{"n_layer": 8, "n_kv_head": 8, "d_mlp": 1024, "vocab_size": 16384, "norm": "layernorm", "attn_scale": 0.125, "tie_embeddings": false, "init": "normal", "init_std_o": 0.0, "lr": 0.0108, "warmup_steps": 200, "batch_tokens": [32768, 65536, 98304], "doc_mask": true}
MLP neurons of a small language model. Each row is named by its layer, matrix (gate and up: input weights; down: output weights) and neuron, and shows model dimensions 170-340. Each number is 500 + 25 x the weight over its row's rms, rounded and kept within 0 to 999. Numbers have three digits each. A neuron's up and down rows have the sign that makes its largest values positive.
Before each neuron's rows is what it responds to, as a language model described it from the Wikipedia text at the highest values.

Responds to: Mid-word pieces, list separators. Interior pieces of rarer words split mid-word (sab·ot·age, Gu·er·illa, esch·ew·ed), plus separators like "(", ", ", "|" in tables, stat lists and dates.
L5.gate592:510483533481466510497510492467470543499512484485551485541437522467492514528517491496533563544498451522466497503441480509502522492565444491473483503451504503481504490488488440498512528527496509520514478528525544513526486522499535504475498509503473491489487525532486532494525494481500528550485526499505522504528518476525467506496527499455497501488487493502483479559480486517479523515469480504506514521511494550488483523536559523508511529542472460509495474522491484463486467470465485496525493484544500489475542506517
L5.up592:453521512513448508513512511481476564510509500505553442514522489504537475498486492465514511506481542483459466472491495492514513507467495485477507524519525523557498490480516470494523469516471510493503501460498481496481488481497507466513497499455461504474492512487523564495498499482454565521471508495506470511521509492492486502520525545451499466481523526547501498492455525514490515516512500544493538482507472495478475508502509496506508501472470509484529536491487503509468441507494493473480547496495515531473526496534
L5.down592:527518485468493518474451510503508518487475508472533502507499493524481527499490481491509522485488512530498476485503516532462492486500509498519505528495526488533489519539504542528497533497547504506503539514483477492518479534464532454532502471472499524509462543497513483448527516493523496471514513489482511510567491472500518484482466434490475477487504526516513519539484524483491491459463523470500464486532527513486507504472537512503476535494462483499514520467521506486484471527521459499502520506505460537528554502533

Responds to: Statistical list structure tokens. Connectors and separators inside stats-heavy text (census demographics, infoboxes, tables), e.g. "for every", "median", table pipes, bullet dots.
L5.gate666:514484523508479461555503498537531471537471494490503494490525543513474521502514490489509497497481492498458498525508497512531515491475514505505500476517530513496531487445510515504495528547493513473503495519503503479519501508486492477474493489471491510461467523502516526540499453509512552498493531510482524529508468491522485542464530496475536515509486530512495506535480433518479554488508531515481459481523464471516479501542568528520501448509511509535497514526461509497498485500490521501516534452534485485535476500525
L5.up666:491440516464446514464508548504481496449520508497509493511516455526501483536445516481457501493494479435513500509512528497505527497484463525505521547494502485516527514487474541498474496545509507514489501496490542511504520469491535510527504514487489475481557510494462508502529484494477462502505551505520455462527496505514525505449514529483506501510510508483486533462495499463487513549540508499498503516476523528508488541488490476508454480458510471494485490487440510503502477485484499480523480471486490518507433476491
L5.down666:513508498496488524517541459518492503488468530541484479481537506533563514474496486505496476492483543455535473509468473483478511589509551546492513527473445527499519495484504516470482506553497497481453510483507513534488518540523556499537464494521487503514486527507488492497487462515488491482522498483501501463511486513513488514502497502492510528544519521449514503503495498510507482511469513488500510490518508510498477447542457525479473481470480501501562465504464470485492496495479465475497517457542569507504480501495

Responds to: Family-member mentions. Relative nouns or a comma/count just before a named person, as in his wife, her sister, one son; also some measurement numbers.
L5.gate795:461511533485509494518527497522530480476489444514481491514499482526481488494500527507435504528501517531515520526504503519469499520477513489467476555492519561520482549549492486534537529504493509454475521519513453509515510498472503488502474468512455433483501491505492554504539517516543492491533496488474513517487487512520497486482486469500496526475559501490555518480468524542534499508515471488438510533519506501544490467498523473499496521555543472496472494498488517528491488510530509520503504476491511452455502517511
L5.up795:503472454446472509517518548485491503478479503519463513501474554507481476468459499511525502514492530515533561471467485494440524511518531488528474469529540512487490501532535492473479496430512545541528467492540536481516513486477517528476505526451490469435516502493519524513520554560511506499495489462482515486502456492521516483450524474524500467538464506532520465510495483547528491517506493445512444500485490489481494472501539513524478473526496514528531512485502455471477457479485521458494524522483499481468518469547
L5.down795:509500514488479503501519506471483504482542473496530504482479519508462515519499497493523540509450487485507498527471473517498470561515500485488487512524474496550436505508483500532525471468502486524493476477527522482442497514482509462466474510472462515481518479516502487481471519496507502487572481553481447529463440481513515492512502547510516521503535523516471511496518519467521492476527501492454476514531525479540473462507503536466459559516493510488523499477488472466492470449521465499496474502475458540514525518500

Responds to: Clause-introducing verbs. Speech, reporting and cognition verbs and complementizers that open a following clause or quote, such as stated, saying, announced, thought, and also that, because, so.
L5.gate33:471496523488494485515422499500513517487490500469489489530501505464484526462501499499509475461491461473465515487521473508439461519487510519526508530521505520517504503531474473534538491511486457507482510463472487448500528457475495469509514503477523521530483496481500529490497476478542501494471501577498485540451455469581521502482505448449448462495516526516511541513524532484546503556525463492427513500494502509458501531490491515503532531513516510466460507491514472544497509510524482520500516505545471520517492492496
L5.up33:510483510502483482550461518510521545492510486454487523522505452447475561454504505499518459475505486495474499464500464495480483455510526482530512519481539527467525479485500507512502485501518463491467501525479473464527505472506494432511517533438482509514478512514540522488521491516537442554530481446480502500516485499549503464454486530477477505488522558507530535514499510463520529524526508565396542518490518532475517492467532484528475489507510512475508522512504485498483493516535515505498506522446469528477510493482
L5.down33:511463491502482471503496452507524499481515551486510513492515529479474500512473491557564506474497495500496492542539494504509487528515498511460475482505489527532519516498493516495559501504475488544498531460468501513474491510506451477507549559551510484496463526506526488522451483489501531534439545540502501545496493481489490488492505480477488516519525486469479494479467536497545540528525476493510514508512488498495510501539504523461476491515485495470481507504533474574468537472532473543497486489509370484519475500454

Responds to: Season and period closers. Tokens that finish a season or time span, such as the second year in "2014–15" or the cell divider after "1993–94" in sports stats tables; weaker on "during its", "the 1950", "time of".
L3.gate236:504560532531499514504490431553483517520491490477490477463490527503511499541520517518491525499491492486464496487482505500509451525504491516480443513491487552524528480509510484478555509474482490522537493500488485472512495541476517521482497504563525478491501478455477551477505491500480495505511488508479522506431507526468478495498468486493510544523477483466527475468489508507499538532516519466482531475505497496503508483499496506472480469505470512460479458489519516412505477520491498494505518475503508509493489492520
L3.up236:500497527510499499536508500548478531510523462462499493503528496447510478508492473476511545462511520526481470476548522433450502536519488485505491486501516466471515457493462521484510505510474513496497545510485498523477501506498515483525462491566507473519508527509464536508478452470485481514478539545491528462476515539517512514471490524462460500528546498475510502490491447518509495455481530516458568486484482528496469513498483504461516476513486529466527475477537545509513449505520467498487514489489500468485475484522
L3.down236:508468524508493472472530532498487469495477485481485507512511546555499503500514514524489477520532479483482499494488480469525462515470538509487448547485471519508484497492556521479476482522511515515491518524479447468523489513502477532479525514546531505445518501494509452529499505494527498498478480535476512516531496464490511482528532493542513477492539451548459476512487531503510523506488513521485499451495538503484489488498542524488477469505494527517494492500505488482485513468531457485515526513498406528478541510537

Responds to: Mid-phrase connector tokens. Linking tokens inside set phrases and structured data: hyphens or dashes in compounds, scores and ranges (direct-to-video, 107–113), "of" in titles (Fellow of), infobox colons.
L3.gate505:469503496489496485522516498456493543520497507522473506478541501528500506502531532487482516524526496489514466488526488516491504531500537470540493488511413504485499557430521483515515550494562476492497481492504501479472470470533500483501421459533494507502473556464479512508488469461442503484498491492464534477515508480507474509503524501497491532495503502502475511545511509501517493465495479467537467455473482468487531490497547482529529479493463515506478480518523481488516497454488503507552540493449476475483470488488
L3.up505:514541505514527528520521476506505497505481506534487511499503493495540497496531553479493492543515513486487489487505469473493472511470542527485491489480470479501507503495507530536487485491475451533481512470481489513545470445518487484509477487521539458473493474509478541527482519479511491462521481494493493504464479498554502484512494514510515481571453538520531536506542494501497494475503501479510522446470469440501505518512525485477497537496487528462472478492483514496497518477496491528485517516507502473470491493538
L3.down505:516524471496472505488502500528495457494487496507488511500491495522524492516511479516530515489523511515499478507488495489479466491533529475469483517549509510484454484528503464497481512464406463479504482459497446478498475478479440503485580492545533531558486478529493478527510506490501517515469497479493535496531531513466508457538511505503474524516490508479485466477495449481460512502477440526483487511489488447496502506502547492500475505492501466524486505519463555505491501507503504457516526487470550537483535507510

Responds to: Before named leagues and honours. Function words just before a proper-noun league, team, chart or honour name, mostly in sports bios: of the American Hockey League, named to the All-NBA, 3× First-team.
L5.gate633:464527520464468501492485509490488501545486488512478512507495505493563473543458501534465455442520480496498527471496496560459535499534513488534464484511466540448515500503488486483458475508518451470516492508502548484524479462485522519490469508528527541448536479503449507474448450505505512488522492531474492495464526507514479514545459540489535530490532526462525470485504471472492468515467506465499488519515508497488481499502490503528523502527508518491480512541524476477490498499460491446507472503478529519524497489492
L5.up633:492464470521454498490545516520529496499524505550470477464520508524460516511465510472462516491500525493496484462493466504485472516532461477536519509509480498460504521499484514497535492484503498473519508489484499450478499491524476511499511494479490495458482499540455539476454447514478511524504511517454491452527491519462548563511453481494526473475540513526489515516467530490510488495519478484475482521502516510439505479470515521495509479508522499508503491519506471489510504492492471487557515481535513522471517489501
L5.down633:493498475498482500489517511536457458553492504517480498522483492523496482459508483473515513480533501490477471539503516495524483531538503522443525482467487525539488526525447483503505511502479524498507525485447503521496516506490470511491481493495528507504517516477510501511469513503447508504525503533524533468490502501514554460529506496505498538483506502472484511453499493517509512535519482466508508446525489480489481524518461479518487463472514472530507490486521550473585541465499427518538488481541506487520513481510

Responds to: Compound-word hyphens. Hyphens joining compound modifiers, above all year-old, as in 16-year-old, world-class and Hong Kong-based; weaker on slashes, ampersands and mid-word fragments.
L4.gate437:488521526482511506547521456517501503491502483535529517466502500526489560474508534515525456523502421514473493479489485510524519485528494520499498542502483546511488503508513554493504516509455526502480511533498489512497551474540549475502481480477516537521490474488489524494516470529528511500515508494505472494507503504487523514500499504519534487494475497503488483520494524485538524520491550500503502483499489541529501518513522516501492498474481506498500514461535496423473532525489527467537525492508500560473516488535
L4.up437:482534497514513497511485493518504512480537444537515476470520553496487464545499484554512500542497486473485482511495484479499512482533473547499476489528530508540466478463512517526534482535495488468515517529457512498489528546512497493511498508544475527561492472506494496481505509503485450493485514517498492468574518492445472494547561471535505512487466456495486497462471495504538531448481514522516508517482505544550493469485519482471461481524526513492509475479463547520515500518490497504535492495461513528538511498488
L4.down437:508530496502474478502543481538505531477491436542458520470499556497516499516520476501496482533497472532517488452466485512480526553513478526505471523529501500489467484510547526492524497495470516525496474527495483487473545496553544460519521498509497527540537518501531553505510482523486522500441512480509464488543504472512542500474482479516518504512522485497504512492490493480482520489517465551543489487457512507515468494497534506477541477479452509481522520457520526503507520480530509490461457524497493514531500513503

Responds to: Nouns after possessives. Nouns right after a possessive like his, her or 's (retirement, father, son, daughter), plus University in institution names like State University.
L3.gate555:484467515527497506514518500479483477488514508516521479502536514488555474486484532508466478470527510499515512511498535531492464509523496514470489477498507534521467557513481501529485511514497508472536535502541509520457486517490473497540479523443501509540466476525497512503506519473540550492513464476513466452548475493455461523483517493501456511493500497460545484478500516480517504478468536484510511555505568450512472489491531526539523477479522498557531520498548517469480494494463475489499488530468468517501500492477
L3.up555:492487527463488527501490474501533489523502460473463506533488503513462513492515529475480501477503491514501460528527478522476542491491475533466463506499527512497467513548459528439501507505484499492515512497491499477478481502526521501524450493481520520514501436494492466475484476471534489461505505476544504453472508489485488518504488473484556508508508520507471487492507523481480498578521491505506475485497505467522465510476522491543488493535470554516456523462487502526476524502535505477480476518540495465494496510544
L3.down555:502489503501469526476463480495492506499509535513499535518479518493496533498537527503476524514500523456521476505545479478467515488532532474492502530493525545514516543497463478488516539460485495477523519515488441502509517476488559457476567515472446541517471497448509497456531454460494518492539483498510519524535470449505489486504467491532464494493517517502546501454534486530537502477501503496526476542492492491513470522426492540484493499519527496514498494512492488525521495456501508515515488506452443527523501502495

Responds to: Kinship nouns after possessives. Relational nouns, mostly family terms like son, father, brother, cousin, right after a possessive (his, their, X's) in biographies.
L4.gate911:502497490459537501540491469489506503520507478534453525531505465461501543490551472497457504524483525474499508519544533503508496499526483461524480511511523502512473547517472524495512535507461508500539490487528498471577507525505521541511508520495517497467524507504509536491523467525500523510517489484490525504502502512490489507450518531465512495490490522507494515443484487535496534467491470473521450498459510522495538501518553530475547481450472509507484489486510464500507488482498523498478508503523511518479480473488
L4.up911:451491498471501511477542515501460490491506488482522530503506448507501549510483495550476515523468503459506510477494556517480508479425480521499469496517488512526469550495507472521511515442505498520498473456511492550494485457509436537521503535485514518493503496430503506488481527489497517455527474500543442514528485471499499536495476477482486490500483541492475501481499463502535461543532523520522511515511504502501540537458518538531505489495480498482481515504491506506515492481509522487477499471490489482536541514519
L4.down911:496460541508501537508471511529537503504528485475494547446475522493443490515516477523472518523515534485505489503499509514494467519511534478519516465541474458521503562491474520510475465478505487521494511495463519481504521503449498517462585524520507458489500470508503541524524478499495517513493495491485500489510557476503523525476556555493487486512492532503489515494486548485470503478472482439497464458515522496530474478555495474537467436511498521477470503485544478510530489463526518475481490460502507540521515488483

Responds to: List item markers. Leading "- " markers on lines of infobox-style lists (Tracks:, Postal code:, Release:, career years), plus table pipes and spaces after birth-date parentheses.
L4.gate405:456530472523518525506537468536449484450495486512504495515476475487550527525482569472462509471505458516483416490464516522450476491498529514515464522488511556487491480498549514495452493472487495524486493522511507483500528473525477481486438485528520507496511520510498490495507486491466547498492487517521518490465486535490500511455517482469491488521473494518518475543547490490445471515506546512545501500523507455492503544495485541505524479503494492522507445514470501447540530512499498510478527516482504535490536513444
L4.up405:519499481473501493520462544531468456486459453532509536491536495550496471500503484498492528485524463506517474469463530484475486495509527473485486516518546471487494506469454491536476512522538490505547513478506508481480506519564535480515478555509443505503512520466523531485519462488480554495519507528491518465507481513500491477474488474469480512500504538520528560528546531509521494468507497497494450497466521489447452513507481533523552519501502522505505490495470488496504514437490517510530481489476493525506526512484
L4.down405:501490470500517459496471498499472487473542465466523519450531489509491585509446496507459559513489507532519509492469516505472485470520551509493470502485521499487513505490483467514476517481485524464493494545505527516505552510441488492502516492537496460466514495522551535502489495482526542518531490504503566495456509522509459457506525509512490477545566515481512483489498503503515475499478449465495486483499517524498499454514528494494532496450476522516502474508500518488521539488494503527505504447525456484550513493511

Responds to: Record and sentence boundaries. Line breaks and sentence-ending period-spaces that close one record or sentence before the next, such as the start of a table row, infobox field or new paragraph.
L4.gate291:483493477506492498519481507441518467523528512496483503457528539473496464547486531503483495475457474538476523496455492494470489556538493519476504535468460558500507469517507476501505525501469493505496509537488517524529478498515512505519538483520496482499460480519439483500525539487501542515446541488506487499445474468490525543462495451523482461517435505466469568528472496492500490492495490490445485509504508474468502532531465492486457487485482461505516446497506504491481535502515537503468535523528474526482476479510
L4.up291:463501464511520510510481501438533470504538517497502481474521528482516489560500512542487512473447508542436528487494500542430503524519506492478523526499507567493506490497493505498473530521479486501483499528516468504508488473521517489527489478489527491512478510514467487508522562470513485518477549472541492484477448496490518526425504463519487479517482530499508567546449472502479469490506491525509499510518502499492476510523492471472484519484458474523530493472487482515484514509528511544483532474506438531485501490480
L4.down291:514539500503490505499504505496506481518500507488481491487533504488489503500506512522509510489496489508489515510494482500489505495529490515487491549491483509485496498502500494495491501514470502474481490554518489483507475500500494515515485511486508502493480489527512513495515497500505497513494479497501503481497495496478538486507500496498495468480493490496508507491476478476506516499510489482487514499517521483508503473484480489506471474514510492503499504506493503503488499505502514507499507492496048505524523516496

Responds to: Infobox goal-count parentheses. Opening parentheses in footballer infobox career lines such as "Club / 46 / (3)", plus "(born" descriptors and infobox field names like Bowling.
L3.gate802:476467461478517472473499505510543474488516510490507459467491507483487500524530450468536489513551482517455533543473510468539501548481573525483514508504515486481506497517470512503523497492532512514510454529487476508462481540484500504426512466454536511499514498512492457503504497547521532535499473507460508451494524547493475476505494517513454508512489534511508503463494503496541518517464508487479508503491454487506484481483454516465582494455507509501537538488542514463495529508490492499503520486505514476493527509498
L3.up802:501518505500472507515494514500488512500453524485502521534471486474489519462514525526480536455463503492495493467474479497483504503513502504488499490494470457487501448532434493497527475488500541444483495476471488488500476497542472470495492487539502505488471469492463505492528504471486514524540535511462536480492476494503481454516476489498518506512514441497489478518525471442478523492500505513512463456458497551469502481487543493514493481517465483476508467506478522496458501475476482525466511474524522464521524518492
L3.down802:510473516497508477504515556493493485505457504558496541483469496522485500493453479480545478505472511508461485474481488497505459459491472472494504493460471471496558474478496536539507526502525503488444475519488531484495490524519515546510509492508480445509485477532499476448505548525523471539496503485493483520538538483495503479505490516471518504476507477524534489492519524505469469513480505481473506522535514503504518445510479539502517512520480510492469501476479494470476500495502504541513509438510521509497481502488

Responds to: Destination prepositions after motion verbs. Prepositions such as to, in, from, into right after verbs of moving or coming, e.g. towed to, moved from, raised in; also line breaks ending table rows and list items.
L3.gate36:482493479515516505519497491491467477501514492461503498494548516468519518502512490485475490496443496504496512491531485532496500466542505485512488537508516522528444465514492526506520485489511520501509477515464483512551523501495497508437536498456505504495536471513501440452488506498544484525454552490451488531508509488507505497519517508516455507511515471514448531463488481484481511513579484572491523510530505486551512483481548538513520519521513485511531507496567555508505502495466491492542493511526534488511496502510
L3.up36:485517490506491508520532492519512494517508476494529492502533501449513475484518508512517513497451505472525493515524489497507496500537526481522455528479535495520525466522478508469453487457504507506505515485486505497504528499511543482479502490494540485483517496518488455495491467524544490523486506499510495501514476503493487537528469517486489474508474530520477519495467513523494438504489479560480505502487493453500496493489542520543521508528506432461519515475537510497563485522469540506467508508479519487488509511487
L3.down36:504532537497527504497535521510523510493474486528485524473478477512526491517499536500485510504482493546491500481499508518500484466457526538501491580473514502474534498457508518494473476508433447490531522513539465503524489474491475539574523474471509529507508509518515488506470508488471478474511497479511488507511491511473519495481506497513477541511519463484500510488486533520526541498539485483501484493542485508519556474483485519453554483511516461505467470495503526510484505489493530546533498525468376546487521527492

Responds to: Football season markers. Tokens that close a season or ordinal in sports-career text, like 15 in 2014–15, the table bar before a league name, and th.
L4.gate777:479518487457484481500501500523460530493513484513493492494523466523450504515521519516511452475511500508506460513463475489491486469514572447480528501509470554488507489518507476503519519519532477495487499485423508473508503541473505508474484528575521517519543472494474491515496452466498521553483457509515529492468536513503528491514527513524539507524453508519511540511464504507513514510486529485513476493511538486488487495489484557510513504481496483532496499489479508446521527470504496461565521468532492551506503518524
L4.up777:467494484495502521467492482496475523471532486481519488529514490554503501499497507499517483471468562473517496479471527502450480463527509505497484478544465494476433520509504493531480521509491541487541523519442479521502533477497508523484464526549516465476562468488447513506464518484524509478488483514488519461472504463488505530499491486530522475519467554527479547512488500493527551495499491536499476491510541511472502518517488522495507527496477488480453495531496503455502530467529485470520547480502514536507532526488
L4.down777:503502452534511510492529501523480451497434471485503486527535475524505506488501533496492510526478481517495500496483507504522493521504562531499453494462492509470532499498532527481506546528506495487496504516521497514496524505447493490481500484500495472488515500523503516455478484458506497495520524523483501510492589501532471512510516511521478502493499465524502504485514525507507483490491525465459467508488551510522502527490516551553490505487464490516496519527443505529485514521486472492496529527529370539506524508482

Responds to: Word-fragment or compound pieces. Short tokens that look like whole words but belong to a longer word or fixed phrase, e.g. bar-it-one, them-es, coronavir-us, shot dead, public outcry.
L3.gate436:499503514502534455478507525453478507529484473489460506476484485492518485500482485533491505502523516498460513524502516483484512491496515527539497497476539493463535486475478485502490496527521470484492481468461527514485509537513552549481486485475537517491489473496524561483494508528490533452466518515462491470540524477516486475497497488485527554447483459499533479477524504541502496520540496541530506461444445490493480515474472528537522477512480470500524484514465538457506490474503541539445522510504486525486502508516
L3.up436:455573520488518487486522493508473479497531496506485486486527490483546483480490535522538471466506485472485453519495523501525467534531507559504511508472473514484497470476478501506475490466506467504453490525488506521508534521506564493488464496551473509456489507501494528497512472497526479460488512518505482519489436460502508482499527485472496509481501531538559490518472482534417504527525487533524533497487469517522494492492493490537498512480494516469525506476513569516487480473487515525471504467514480499457440525458
L3.down436:480514513518543472498506500523504438469481506504528494515531511511529497495527502550506447538486481524480484481518513504495459468486452504504527446455485508482514497511511548480497500474474497517543496492449486497481504546501547511506516484499542432493474523513528517508539440534485467503499482521526505494503471511496501452451506524478495481472455508548508496486488486501520475543469497518495463544482506501486525479477564484489491455487530490475514492513514483509534525518496554495494489474502522500498557490492

Responds to: Unit boundary tokens. Sentence, paragraph and table-row breaks in Wikipedia text: the period-space after a sentence, a blank line after a paragraph, a newline after a table row's closing pipe.
L5.gate142:497506543480467457509491495508495488503500479517481488489452448489480480510522490492486441504512504464496484498492499547485502524460464478489554510534517510491520519515524491509496496496480465510472507517497570479513483532488460519470501549523492508480526487493445513449487453501495493514482518514538485496487453541495423504495507476480497500499488492511475534508484520544514490528479525508490513456539525497518514489499498482490511507477500527512488491537505550461485516517498492476487472513483355504493479496477
L5.up142:484501493466489496522461516498505513485518459505450523501459495513483463512443522470513490470506483498487552475490511464486506546517469471466513486531417483454498542505485464510457499489476544451514481501522507504442489517495487502493494482474465496507490533501484507492487486479479535525483507543476485492510512509486541495534494498490552488520474499525476470478542517489481509401525539503506469500477540485501484494529502470561489491502505517514456519512470507504461507495476457522482469471472354527485519512469
L5.down142:504508510530487469497496516538516511539486583513526461480483458446497533514509480503481466523509509486508474497501479510507540500512486526514534488519496542490502516499524518486494497489489502484470472490480557467516469494485475535487551545489505508487498505458480514468482471500435457473524504495527470476469464524501469463503506497485495498468506507467473515495488495535491465566448495490488501532551509519517486456485487515473528515508499522480522508497483502501516531512506522491539492497517428522483465509510

Responds to: Transitive verbs expecting objects. Main transitive verbs right before their object or clause, often after a subject or "to", e.g. called, provided, argued, produce.
L4.gate234:464499490497487493521413487492516536516447520487489508519515485502524509511482477483500493483532454496486462542506486501503498464524515563450508489502506453467488493487485496488488512512502517520480526475470456490527492527461500499493484509482495540506505489517513460488551482444481490503547524523466493531563512497522415514472506476505471504472489533548475520519518520499536527524520533580472483479439510496502500533504485501534541502499508513506492520516513500511483491539523522507483464473477492540483508511520
L4.up234:512514480481494493476477512559504523512475507570492472515515563526505536532495475505481529491479450479444492481486458465507495485493500525509517500483486497490485497509496476494527505490504469499505490517552559487495546480494493472501467487474489527492498519504501497483523525487571503479526490525481474485522541483485504483523473455467525518464494534487476515497540508512534481554504492456483449519478534497498507522489503497499479480463508483473448491510474484487506495469535496470462513482504486499519504513507
L4.down234:536477504473494466525510480496504494524509519496513475505507522483488493489498519484476492502511522515510495480532477470492498513472535529508491517534484469471484536523490455570536483517461555517509500499487498453509466511520490514510507547481487519547481506521534527523512505518509527497449486565498452558493462497505521486499479500488489537443512489473512532514522485521582491556491442470505505465491505478477509465491511506488500512544506478540469494500489495550501532484503477519527473518535405513556473543512

Responds to: Separator before number. Punctuation right before a number in infoboxes and tables, such as the colon after Area code, the parenthesis before goal counts, and score dashes like 0–1; weaker on mid-word fragments like st-agg-ered.
L4.gate711:440543480523500508473513506544509570495489466432467503506527511492520484502477505490548520497443442503458483529506490504473502505494481505504483510507535445525484519488518480504509505521471491550524537477497466483516506497549516474492496524498504540469510491441431497493503468539480502495518465509480513524471516481498519440490476499483486523505540565495510467459447505487505512528462538475530515530524520503439505488490454491502476515498489545515526518527456533486496523506497469489520526527484522505520464470522
L4.up711:468480469549522530487505488503518504496511489514506511505500530519475473512521517513521506470491496541508473472535495525482513499483494500524506464481506481502469501478498418481529481559466477524519532489502506498498510506515492484519493492525491461474531557504480517479495453505488544462486478494507507454497502493482500474479553478498497545491452503449509529487483513478467508457511578482490512519460492514450495539492494544517492536525541521520500494520465484544521484558527526490528537469481509524479493454550
L4.down711:530536492450518524444510480494474483513493512496544483512549487498518493504472505543504478522513490526465518488486565493527497517473510509512491506535490502495456492510603498485460523516522497471522467519461500474497486479466467444518527462482480485521454504517527460447514498493501498535513474556484499500505487494492499501475462526461528494537530496486516456471434511455499486460521550522525504501476488504463474455504544495510555470525440517529490487514509484539473490499487478508513528512506503504464491540544

Responds to: Sports statistics number slots. Tokens directly before an expected number in football and sports statistics, such as table pipes in career-stat rows, the second score digit after "3–", and decade prefixes like "196".
L5.gate368:535527462534535497494512475538466491495489480516517454540509526553495546490484499473496502525450514524487518506516507478468500510527500547520501490484459521483505527548440497451519497496509464499504500513502531509525504483479503510492471477525484450472517495500468535450516497512532517514457529537468512495536536504495520494483525502520498495523445505442503542516488519488514552518497501517488559534454517494520483475499548510495516496494511526495529537500512491509520496538482507485508471472525497473502471501505
L5.up368:500499478458525517457475507502491511468512502494473518483459501469535486468493505462526511471481476502493491502484568520464485436517487560519511485461454503525483521465502464494515477545480532462508529518494488504491486492508493513533479482532503501524531482534532492507519485496495521505536520533488497524494470531455496501521490527498489527555534521526537506483462529499521464516531495539494500497463540491484476457489499543529499526493514518478477480488537485440487509522485460521434510533514494517506477490517
L5.down368:542483527532506500515490521503518523445478468477568498533523491549447493500506502496464505490530525497498473457526472537476499572524489491489527505538478483534494513460479499504522526456448550509495466521497447512490495476506499508478540474528480482480521533490536511495527495507491518510480501464470545486530477498476524507497457463519510443531472487526480514517510500552530542506507498483528499511500506515502471511498499477487451544490507524496507509510545508450483499512485520520475490509510548477475504501519

Responds to: Quote-introducing speech verbs. Reporting verbs and their following that/of/about that introduce someone's opinion or quote, mostly critics in reviews, e.g. called, described, noted that.
L3.gate70:514524540496467479537464514523532567533450514526462492492505511477481505490482466495467482509506541522481518467492492490492475481505518485524493517524491493449530474436473547509478544515488464479543503481511493491504460465516470501488492467449524520473475515495506489528479473455498479467457494572492485463505519453524497466486515494443464478462548522481484500532542555522502437523492460499481468498503501523523530490528513473495508498543515509501482501537504481503454474461514524508490539553481485531441490523543
L3.up70:486538491493493525505516500500493499514486504467465514505492477475499508526488450495487449492502528516517471485498493523499487502553533508466520479494480505481483512455489505481491538512518557533483480512536505477551487504521480494498497522520494498481501482486500505553492443487462504484426512522537467447511546520539494469527486512497487509505503538459480531521544538477520485583550500456459493486514518521494518519499497489527497483452517554501514522489499480512460493459535537518531518464487485503487492493514
L3.down70:500517534482430443461515495474501507506455497477537504513527487497494528494485489504505458492547483512480516492515514474501495498505510527465518555422499474515498510507487522539475523539505503521480506486521486495505478508483517579521518520516521511512517497445534490503523482494561472497482511481491459506518533523534500496502441463506469483492482478507507515530510548496545548566481535518504491542518458507486503490516489549510426531503513535431487523509464424518511518496497508521481444528508470475487539507507

Responds to: Killing and violence verbs. Verbs of killing or harm placed just before the victim, such as killing, kills, sexually assaulting, plus weaker hits on attack, murder, fire, losses.
L4.gate702:508511510526481509460500517484499514486496511523504485545549499506496525494453549512493526499511464461491491496513495488487490487499517510516427469500499494507495480496508496462517493484545515499484526500508479520473481507488504538521510473503480465529478454554480533478537481523532515568499509497511491541492535467543469520461540486477527500498496527479482524481529498516481488467525492460464497526512495541500507487477515516512479456555514471515567469509507508512530529519527468512481469506498500491475473509494
L4.up702:503494556484526489470522462464482550502471495475512534529485471477511454512489509513509537480473531511512480477528499473468487547478497522515505466478525504535515502560511482520505486521527472517517498481532449501555523435497534490466520477487473463504531559555508506478507482490518515513532495475468525535501536485524492527455520520497507485505508485476520494473502493510480484474484505540507506512477509527501491508495504510492481507503503485467548470470509489515528529514534467513484456458471487489473488484502
L4.down702:468491472540494514534484450508492531490470529455468549512545517509414487544534494510515482514509533475514483485532493484506483497498525496521485510473440454453533525555488541492529520462471518496497500469494480470468489486495559524553486480504506454512463502481476474533483477475480501542557491504523513493477471512534467542506467487520503522463510448523492461505446488503477483507475505466525478551534474495484488488461468489467490522500497516483513445499520495514521513480470451539496517520510460510563512499488

Responds to: Structured data markers. Units and list markers in infobox or stats text, such as km in density lines, "- " bullets and table "| ", plus census-phrase "age" and mid-word pieces.
L3.gate740:470461502504516422515481539502502546486496492485519525480499506508511543520574540500521504499461499524498540486561476487529461495472504516531487476496484485504502502477497464526490469467496502523528521550514486512498508516485538522528516497530520482519528478483509476481528506482494489529456531512478466505533465464485453481503462536500526526502529513533491497476459451518514513549517472510514468490520491490509540490481534464501500541473495518504532519530516501498467491505519502514531498509547501491493471480490
L3.up740:562491500470498499503493491521488487506490514464514495488511463492515464534514505477507486505493529545496514493507502482517504522513493465522479505501551530458480477501491484465472504513478455516520498530523514460503473506517479532491484490513482530495525525540482484510501511523495467586463531529497485471494449490508510486545552504477547489492513504505452538528524473541457500506494486468522510466459576450538470517524543451515494497479494533464545491531459538509481489479490449487491478469530494536511477519514
L3.down740:523490467516477439498494493511489498529516467527501495518456494495532516529499505555532521477495544509499492444502488507482483530489469528472530525485513530536482531523469482500498465506498517500481524504518485529503499434494532544514521497523501514475482541503516531534518511501486526502527543526477458525523536515486478531528527478497513530502509506513531493500519485486505545481509465509479507486455463483510508502498508458504464513470507498536561497513462508465520517521509522471533493506497472471464494514503